Weights of a small transformer language model.
Size: 19 layers, width 384, 6 heads of 64, MLP 1536 GELU, vocabulary 4096, 36M parameters.
Architecture: LayerNorm before each block, learned positions, no biases in attention or MLP, tied embeddings, normalized queries and keys.
Training: a variant of Adam for these matrices, 358M tokens, 10926 steps.
MLP neurons of a small language model. Each row is named by its layer, matrix (up: input weights) and neuron, and shows model dimensions 256-383. Each number is 128 + 32 x the weight over its row's rms, rounded and kept within 0 to 255. Numbers have three digits each.
Before each neuron's rows, "fires after" lists the tokens most often just before its 100 highest values on Wikipedia text that the model never trained on.

fires after: "| ", "\n", "–", ", "
L13.up1167:106092118122100140099134133103120135132204181138089114127162132147197102164069109118064108146152022130147110146082140112075107138138148121116158062128148125153101151108159198121171112118112192172129131112076148095132086136120108116161127151161164103072087167077171144091101132179119127076161160144149147146127129092100124180048155125118111094178126148086098176083070145140116146141100

fires after: "| ", "- ", "(", "\n"
L12.up123:104095238073092097098142136123188179076169169094094138107109153109106058106087160165114119178200105121137135129054180133137091141125132126086172129105145074151070188162172150073154128101111136123123124099099130144176101134114121083136099138060155108089122189106111069158133100137143155102173113117145157097150077204138148173079192146119175043132095143134103133180104135200145133125110

fires after: "B", "T", "K", "Mi", "p"
L14.up683:079193100128097158119226127122151126146109142174128096148063102103148128144144133112135112068158147137159130130150103166135129116162092124208112076133109138121159127146084165099100158120142095126137071088155155137110131085151093117099104121123220075157094093095075092134099114182171159100156178177157154175117092135067095104072125126108176075139128163116141163106125090098119108155079

fires after: "F", "f", "m", "fr", "St"
L12.up1005:070136168129094179122095146110077110122159082093166112114123134149115145095125145173115138077187071147122144117061147101100119109208154126111114070096125103188089178195109164116142096142115106129147154083143190098159136132088190060120152078161191097133055105116131119083076104088125131146078153138124092107141158127165169108057085189087157174166125095094112199116159157108211160132156

fires after: "S", "K", "T", "W", "N"
L13.up906:069132145155102162051164065134155144116097123179125155143091217155159132164113140144119103164150149128153096149159121171164144121203182118181067106106106163149092106088103120140160177139096107150159069135114091115093084088160111091112134113100180142094157130160114168168085156117186110103147158157154133148138101102087045120144085081132152134083115116139080138148048077148127158126152

fires after: "K", "k", "T", "t", "an", "w"
L14.up242:074171120111134115091156122111170133159074078147162143085151146124150106141103178125112109141147161182131092128102117107064082111210135120101072082116137122153148095149118118111098141166145080145134144132195098106074128071108111110142219086088130105132117103086136161157144122116152156135123186113111117157114088116111067136099162126085152184103076143106139178095102106092087170148125

fires after: "| ", "- ", "1 ", "\n", "b"
L13.up430:097214115163066083132154173091125120119116178103158087140122121160119094117070109187174152150170079140151102159103139153130122116110042159112100145142140127136118096124156138049152149138087124104080137121165100164127156100126119121151133092120114077144114127092120127117127144127116140045171169148144146096135111128153150163110149154177120127074056144137149142107118085134103170144119

fires after: "| ", "- ", "|", "Ch"
L13.up2:039105163105170104139128182114125188110149129183143146109120110087135153111134110157116145171129091124116139137064120168129149133109112120139097166209143092148073177130115099055142136088123148130161141068138106143122113079079081099111166124161154059054083158129153100105138128159075099098135139097075167164115113118185137156073140166144090136136111142120110160108149065151125174161077

fires after: "| ", "– ", ", ", "\" ", "\n"
L14.up1424:090138142130142137092174134097112073101170093086090138101079162102161119069114146137154116093164101108127062085140215105131119148210133111129120094130149100158113181168145119063131153138103153120083143170149081149136120082116073068154090159137170077066106119199166157134070107136095177115153123161103131134166151114206121172132142117124150083151094106094109084115095137163109155096125

fires after: "ch", "h", "me", "sch", "sk", "es"
L12.up1376:097144099110104127125150146080116117099159108154139138090110126122108167141129139106151074141174102152153106129105124130100156122141113071142129168084101138141167104083117131081087154149143148163035137092166147117096106128145119129141196144111117127083144141049157138071051196157155125131166109164112220149100111138107063122060150096153171151089085102170094137096074139101223130132165

fires after: "V", "c", "F", "C", "m", "l"
L13.up12:150125173182133150105137122139087111110096105129144118130122131101094140116122175146157127161141146131118133109128119137136137095177170177138112152100126150145120151146126157104145143090126142093121145083176111111130078171111109057073142105116189077138143126144115092119084148155132091082052114163073156152125107096161106100110118153115143143086156122107078150125106127125157107136099

fires after: "me", "in ", "res", "ch", "e", "t"
L12.up1022:088208136166146145100140177107103104100105126110149160116161166171151073126089136114202047142183151138100124127165125192108131054121142119176155091054119168134108061151120169112137125104106115124137155117080073160158123160187071155129216170080103134100144123144099172152125152205158089174146146116140182148106107114064045124134156173135158075126132116078127139095100146151188137134146

fires after: "| ", "\n", "–"
L13.up409:105151135107123112077113137114165130112188146108140117112119114165127140098085111172095149133179101134133141172133130211129104120131091137133096121167129089115134147112155104118102152088144152062160102125130147171161122079163087096152181137101139136049164135116174089184104159173193116156177151106103170149138071132093110196107113099175104082192101125129069122127145151143092122097070

fires after: "| ", "\n", "–", "- ", ", ", "January "
L14.up289:156123104164138124061131151116106146132133150113177105148165145182102089144047133158151134126105116139132147114149179180117126106157112093144124114100082105105080183125144131114085128078170121159162064056132087140093108132123107078185124155157148079073125121169075085110127086185111130072175171144104147165103108160199074134024115087170162099149109098090133118106090098169149154135116

fires after: "en", "ch", "s", "t", "En", "me"
L13.up435:085186203051131128138115134138127125084112130124159102134164130117088126123089132096148098147127147098163062111096144121063133130119187129119127134117074169166136062101134092114141114100111094135194122054160155156131107162142060104138142122080166083102160144180100131154097154101147057157133176142106156129132104176093089126127101128135132148123186089151122110160075140146142098083117

fires after: "| ", "16", "\n", "(", "–"
L13.up973:145143171112112123083143142135148093155137134105156144135124143144168166143085132103079091156152088081144069131024194175148078092172046127098106124153098116128134144117134132081108137065131130111140101078085095169161129086152125115170160076122150105079156070093120125192096136142142130081193101104096201093126134120169095151165123161161099061136107112134047148165130127125127153109166

fires after: "| ", "App", " ", "- "
L13.up543:123127224101135134008123137163165078137186108129088141075115138106155085099139193142164120113114094157114083164138190138158118107122150152131103165132156197053132164132101146094158104164120125117159098136146071168155119096097140053129126129116110163114090154189181176171133144127161192088202116086140187159117123161144105123109141178157085110188116132151085113191136144148112150139111